config = dict(
    head_dim=128,
    init_std_o=0.0,
    init_std_up=0.0312,
    init_std_down=0.0,
    decay_fraction=0.593,
)
MLP neurons of a small language model. Each row is named by its layer, matrix (up: input weights) and neuron, and shows model dimensions 0-255. Each number is 128 + 24 x the weight over its row's rms, rounded and kept within 0 to 255. Numbers have three digits each.
After each neuron's rows, "fires on" lists the tokens most often at its 100 highest values on Wikipedia text that the model never trained on.

L12.up96:097153136124105148117121126094121146136139165121106102134127144065137133125155076121098167128176128100101131191094103151136139171131073140124150079153116140153131153125099081157160163138109100092153136123111157154106139141163112112136119118130111144117087091126149171105090145145097129100111074101144126160129182101140108164129116109143143137128128123138104153099121139138145124104125104093150132118109127149137147114137125115136168157115161139170124066132155167123120122137085171125113118133148143110116137148143092130113159133112162126083129171099113132111138153102166116162097135166119164098094136091165131149124098099108128143118134144112152124111138180137154109151131141117121091126138116119153146112141109115104101113100113156125078167127168109156148140133156078
fires on: " T", " S", " Ch", " as"

L8.up470:143157170162099158139135148151114199131111141102085160179102122148148134137119166109146121132123075130129137151124133119149151123152154106145160130161071111152132121169096146126158139102141113159132138173162112104070168106128119118112108119130106149097128155140133097134104099133102175105106124101116100061097112151155136102135131127147130147111132135128125085157098112117132129134127133160113164125153133130180116134110141159114135141156104117097125106129157122132139105093109138110133101143136108108090106124094104141127159179136130136120092108158096127121159147126083081124132143146136141146141113138125118150118110144102165090091118111144118115106170129130094096167104167103126146134133161135129067138107074179131102123127106134112126132075087083129135098118159129
fires on: " M", "ut"

L3.up354:120134160118083133109103119134143116114105146141132132098142135164129111111133090105159162166096151130168119131149148122106129200081109128062115139142109097134109116122123100122123151119141094153186124117122120084134168114115134184103104135132120120115137095114115125127089077072101131108144188087120124096138126098137139144140164109147152136110101097122104113133087129111148157154123167129156126164091121123168118093161102166141121137124132109124121134126129125120123075141093169144080082121156141151155111142110196110142168088166122126158147163125108139126113116126139163121133137125149133090105155178128137172115128120105128158107129144125071152109129114136127149120121153134134099095139127151122071124128125168125119096103127096142133168148116111121136156138149129
fires on: "/", "b", "-G", "g", "B", "'"

L4.up1003:109105179168134081129111134143149162121137138188124141117113118088117129130120094134139097165141128104169140140146182088113140138129114073139150127127134137118131118155110119111113104091113169087144120151111061141134156116110124136156135152147157153165102136070113126086145130132142143109143128065118107119159149113124094101120090148113174151144135123122113129136131082136101141139094149150108137126143132122121106091114160163148141146145141149110138137133125147148116118140114107110160093163107109105110134131147123133134122148102137118125145087125101122170204116140165076132095137131103125122125072119119103137127137123140102143109127139141138155161089115139186111132144194136114082133117156162102133160126115166119134158154158139104157193094119128118144154120090131
fires on: " and", " but", "b", "n", ","

L12.up42:123125146131124142136094188117113159148144148139132094129132095166111145108112118121104055089150086092130123106151138099110123130144155127118094124138092131076107128124151144130132098127110084101129138139134128141095116141126141150179149149105140150108113149134129166145146159103130136119086128122103078104097154139132134126121125094133108142134101124096128115148155153101193139130122149150109101140121095094120116123120119142121123098156123122156122111104129177118124149142128118114116140100121092125151124173116085075119124161090156125122116145121108155164139142202157114158136145147114159128137087109152133182100149159123176155093152105149132160118126173103120140152164144115093120122193111161139120128135124110146167107150125092134106177162108081109120126078125149
fires on: " ", " M", " as", " m"

L11.up357:145103097145110084144101172117154142136105120141149118108117136155084114120181144106112154104141117095149176149105165115090135131115149117094118112123098128176151133133134138109112127139104102100128151144071133094121104152161121140141160144097102157129131085081130107164114134122104127118153161093122093115148098109130129119155141133105130116157142163124139119141137111158157153143147109116129115058113135157152149114174142110125128108088120150133134117168109109132153103160146135154123112137111115113134155155155133104117113151152096112125129096160120139087103131104167176140084118123125165116101087151132115172107129142141114140057147198160102174165123139140164101106119126102124091120160149125141105148109176164106162105149180130127134157129125129097118097138136120
fires on: "b", " ob", " film"

L11.up792:143113125129159139138131121122139099100138123131149142115176165082136121153149158087109122122139061144130110122071141158157165115128120126116093127144065118116091150156145090120107152149114084127143112118119183130096091132146078149111170132128146128102083151157110101137171134128156113089164140134148124119108138150145116147107170085125127134139121138121128110098138097137191106125089128140108108156113082184118146140093138126103136112102090131113126156104145139083182156152114137118122130078133101149080121137117139128169163140129138120127102100132134175117126135084112136113155123154124165122122131144100134139138146140083159169101131105118120137128116154150158160149105162114147139147154142116147105145110133140146127101140110112095175087113104118171099110150119164
fires on: " al", " l", " Al", " del", " I"

L7.up411:154149148135142138117122094118113129135156145140142093138105137106121118130170114122147157116088104150128142142125092083142136101114114091139103141129127105139098132108140099167145146161171107095145158126076117133135109098124144101162121138152108104129130133125148131186111141114085134168130124107136174123115189099109102132137091131137118083143119135156135107148120117123126116137140124146108121088157123135215164166099146143157128145182138125112112122094143106089134159181095119147118152138133109115113100102119120098139119168122109137141108102179094110165130118108159101092181136130141133163140097111115102138090131123134086128190156150106111123176167091126128149150130130083100140160110145108115161104117137080143112160144150124106163130111129131117124089110078111
fires on: "ed", "0", "id", " Mid", " Best", " Par"

L3.up410:142065071099164130173114142133142135110160124112105130185139182143134081149127131142061159164116106128129156150149117087143164128145142125127135101102162119114134119095143124120134154111150152130154082107136106096203102111094077102111146155105104136191145150156138126152113130155127095143125139088093111095139099160115148138123108167144121125155137110140087124142114126129158136131090132103083108113134127142121130110111118147110117129112154104160100151162113163114148092169137115101160136139125125131136134140151131123128175094109125120137131107132116133121107145133132126106079136119077136111129135089086091162165131128173140134137160115120174125154116139121150142107135089110101175126108103126096113124151137122165107157144104100145131144108090151142098162119103137
fires on: "at", "olog", "ry", " Bor", "ib", "ense"

L12.up345:114171124139144129154104144130139160165173136123094134100151121123143134143102119104120106136102144165081114098117139112127170134144101156134126119141093153159129090103135160168157126094082092110175167143134123153169161123121122125148136132102153111116098082134125164130112143125144146149146136129109135122078156146174150151134102094118095169103114086115093111125134103077101095157131084113151091161133148136153124139139134150101147077159125180139127121130114108133157061147123122128130141125119112121105092137089103109102128124133162113121036095121154101117100109116097112191110139172122166135128109140149141130140114185112141124126117119085127100133167127141133104160125140122137157118116091144169130132156107131131156135146134146144115126103124085121137144105137120
fires on: " M", " T", " m", "′", " t"

L7.up706:120112146080112109141132163150103081158167083116118122133132150110103123123139124124144127083158116131158113084133140122131109148162119122121147081128113170130159104083130206133144146129163127116134138129120119130141115178145105124127113170130089112167153132116087126100110109128089129128165092100114109074113125156132130129134098133129161124135134130110084157118119129158149137154122129106118156113121126159164141138195133127134137116112093143141101110106120146070123095134110140161109130117134123122106168104123138107077160128119129182132108140155129118138136105162150134162098106144139134080131163115154118142146099107148156127108078117108121144180137153109100169135130157117179118111109150149125128139085161156166160136151130106081121116130139109103159142145188072
fires on: "ib", "ip", " N", "b", "iz", "ub"

L7.up22:170128109136141175102147120124110137122109111139123172102155084113085147098148111147151109111131185103118148147140126090091145122133142137086114131127162116124138079124136146179144072149110102091166123140178163123103115147118190088118102113141138117127086118162115126137128151107149126123136141134111137122145163121141119107131110160097159140092133102117093139139106149121142162120154164120184160134152123128115162094132129187142063069139110114127102101138114111103157085107177113198132049114119133133141136130156160137100166149103153127144119128152139114116131126157172121108104140133129162145137130091117099133121134130096166123137121116107131113135150129101133143083142116102114123160156106151141092112142121122109141147120143090140122103136094159115115120120128130
fires on: " and", " or", ","

L12.up641:133144100127093156129134116115143102132144126107127121172092115170151091137163107124160115107135110167112103104140145175139129117134156187110154178105134136126113127136150069139119127124121098142123136112091150157092156166144138135146094149129144135152142131105117132143134137090111113140152115146130122147091154132157102123117115115147132169135106132138160115122181151150150160130103155104127137126105111153138120138122128096103120077090107125112124184087094154146103065168144122132099173098114143089161118110108123098146136143091164090119149094117126137146159132141145152134099090095116106158102128129098154081124146136116116144135146150157120096106127161146130120117164113104068118154154124137167114153153083102156158146094119086152122103167124145146106094096166172
fires on: " ", " $"

L8.up628:132135130112112132145095113155107108135125162120120108166127129129122106126160147119164142151139184114142115118119124105124091155139172148136123159125131077137137115095118152152109109091107053159176109106113141120099127132110112087160135146147123176144140144128137167111099079107143170125115124147103105089129127101167090111153144167131119115087139156140153113143139098152131131157111131084093115118121113127111160160130121100179156144120103121132153159126114138106108089127161109168123131137098113149140095128127172142112082146123159110156105099110134150132151144125164132169171106085153088119117107114100126108093143146082149128115131135121123125149166141130158124126117130135152143158139133128110088163102073100114095160124083124184100141151166168159165106099100132
fires on: " ", " W", "out", "–"

L7.up13:123154148104141134146157114177104119151188152141098144112112107119126156136166091153124123114125077128094103142166123144154113084129150098132124146088183131140146118073129076144139106133114127131154091116155180145106144138117164106120115126171155118126190162134137159149109150126126082115154091103102163137099157085139091112098152147159137090123134114148093111121125061150114136135107122126149138145128144164131111134131156126154132097122096132117131114135123106152132093130130130139132098119135128146134089067103166167122119154106118154140152129118072128126160114134133136142075124089140114144093142083145081139103159090127159167114121122126129133168091147138171123107112160132124139132109142150114107131114134146117170127119138134087139090141114101081150144150129145
fires on: " and", " or", ":", " N", ","

L2.up439:103093168128134120149125117148175116100133086141117077067096166115130117115104120168143122152176115131155155075146101119090144124088116131117127165132122176119120146094130134126146110172083139150178147128151092167115101170153160133145163144101079120136131136153123124125073133138101138125120139131134139152150130175097129149096079146106101096132146115131096171146144082114111131151148147127097159136170137124105147092151103147129141135155154141096147101117114161120142093170131135113113094171126117146118129163136067113139139127140130117116101108123139109092182098138141124124141134146118080142095137135130123176113128131124129086147142166121122132124125155082138113124132113116146153118119097091112134126144129122174114134115129089129127146135141097121080114074122168
fires on: "ill", "ed", "a", "ify", "he"

L3.up449:119110138120161133129090117129126131117130100128138141117181130142163192123114095160138129126144122099142074140113131156132139144139141105123101179083089121112153125152146168165139108093127081159150141111103125081136148135123127160125143121139150155148120127090121107108089111082134116151126140109138108149080114125105132211162112101150145139119119102142132145135099111153089151158153154134137100150100169150165140096094120163104138132091102122120178122098117146109135133128077123131157109162145164138107088141136122181102141082129113151177169108113108124161145148135154097117119100127131163111118182130132131133132120178131142094139186157103147130142109134106093116130110151102138161119130134115120140116144107115088119129133122096169153135116121145081126168129113096
fires on: "gr", "He", " he", "he", "qu", " than"

L2.up824:111141175128115115087122120129163129135140109125122116160139132079133121125127137140144178114153183137117121161146121114137142146129131159145171115171124127108113116151123136116085173093144128137108136119148136072073116118110123134114113138114104152131134080138098144168120135161119127150115132140123174107118146096140095142089171138124136093105143113146114120113063152155096108155116135133121131129127129131159158143117133089095134098129139120155122114140138148129180140125113150101059067136101152112139129175112112116137114157144140133133142159173149160148138151103121125133144140109147146135123098128093146060130113132174131109088077090121119095134120139155171103105107137115141171158165066166148089109128131128144111112082114134187103103129152137161140152131118154
fires on: "all", "ex", "raft", "ll"

L12.up575:131118109171123117137070164137121141145141125108112152094147100118132107148159147109118103121176105161135125112131095143096141128161146141138051105142148159145099116103127110117144112103081094130096076136106158169134120146120140111127132144153128120095098148141111117142121148106139148129158142120156103113108072107117119117117089139156088140117151146140193102174104113151150120158117142149120138121153154098082140108118176149105161102108122111164143123156115154110156134155119131088088118122103179141119157135152202137149157174152115121157118149072161168101117143147124086117101127160181130149167133141135118109113129098107125120103133121114126131119117165137079160111102137098126150127105105105138095127128115127114115113105122117114137092147114082141120154112150156
fires on: " F", " al", " f"

L11.up565:157135093129164112150142142133095117137102159114134089120120088114123081139136111146160086124127130137153117127147159158099110162134108097126129163125129111161092108103110115130121117084160155119116159136108133104138136145134098127111108126174082140133103133189115173141121142114130126107137119139158110149123071154103144094122164134147132167121145145104140124112107144114150096138113106142050163131124119124152126126141159112130203101068125133202160128099145136105132123151144135113095116112174128105138108131149135105088153166126151144146121154104106128147120121129117105135173118100158145133152159112124117152137158121121131159091127129127138132148132140134086121142116147071112158151125131122115137107122145089104089121084137088129094166167196128129090167125093142
fires on: " ", " Al", " F", " al", " S", "as"

L2.up814:136105105123144111175130175100155116162160110100133155131112121077095159122148115091148107105102141126158111156148116157117175117110093116103115111137121164147112165135094178108109117167086060129161133204125062103121133143132171117117119156142137177112134112106131122137103151120132113123063125112162144126153107141149139148109170144126136113114095089121150156112104147120109117112110122130161120107139106149130199140111137114115143121120131189131110133125118182138122130121147131139152093101142102135148155133113111151140123121142116134142121098111115124110148147089137152088141137140107116147107167100142150102122125102151112154131178176138132135111123128090155154129121120116066146104083069132141080112130116105140118131128112135126102160131128138143132154166123136
fires on: " of", "ous", "s", "ric"

L4.up555:130103158116146130115099087195097167105112145184129153078130084107140104100109136140096091132168116087159118145095120078105112158124080098156131129120146091131142150130148110139118139117109127167168111082126129158130135141189149141112099130084095120105140137128134121135130128139171122134141136125142141075134151120159116145165117100150135078130094131131109127160126141144148153111139148114155150137117150148146145127179128127168116097135135115100106112098137128125148117145105142128134130102135170104093121112136104127095096167127211139123185122137137121109096149103107120077126129140138135139110106108124132177129091115119135136152075096138125113142103112108138076120148160111152132139097135122103139101150142136095142102159111130111179131146128169137126098139138081
fires on: "l", "-l", "gr", "art", "ign"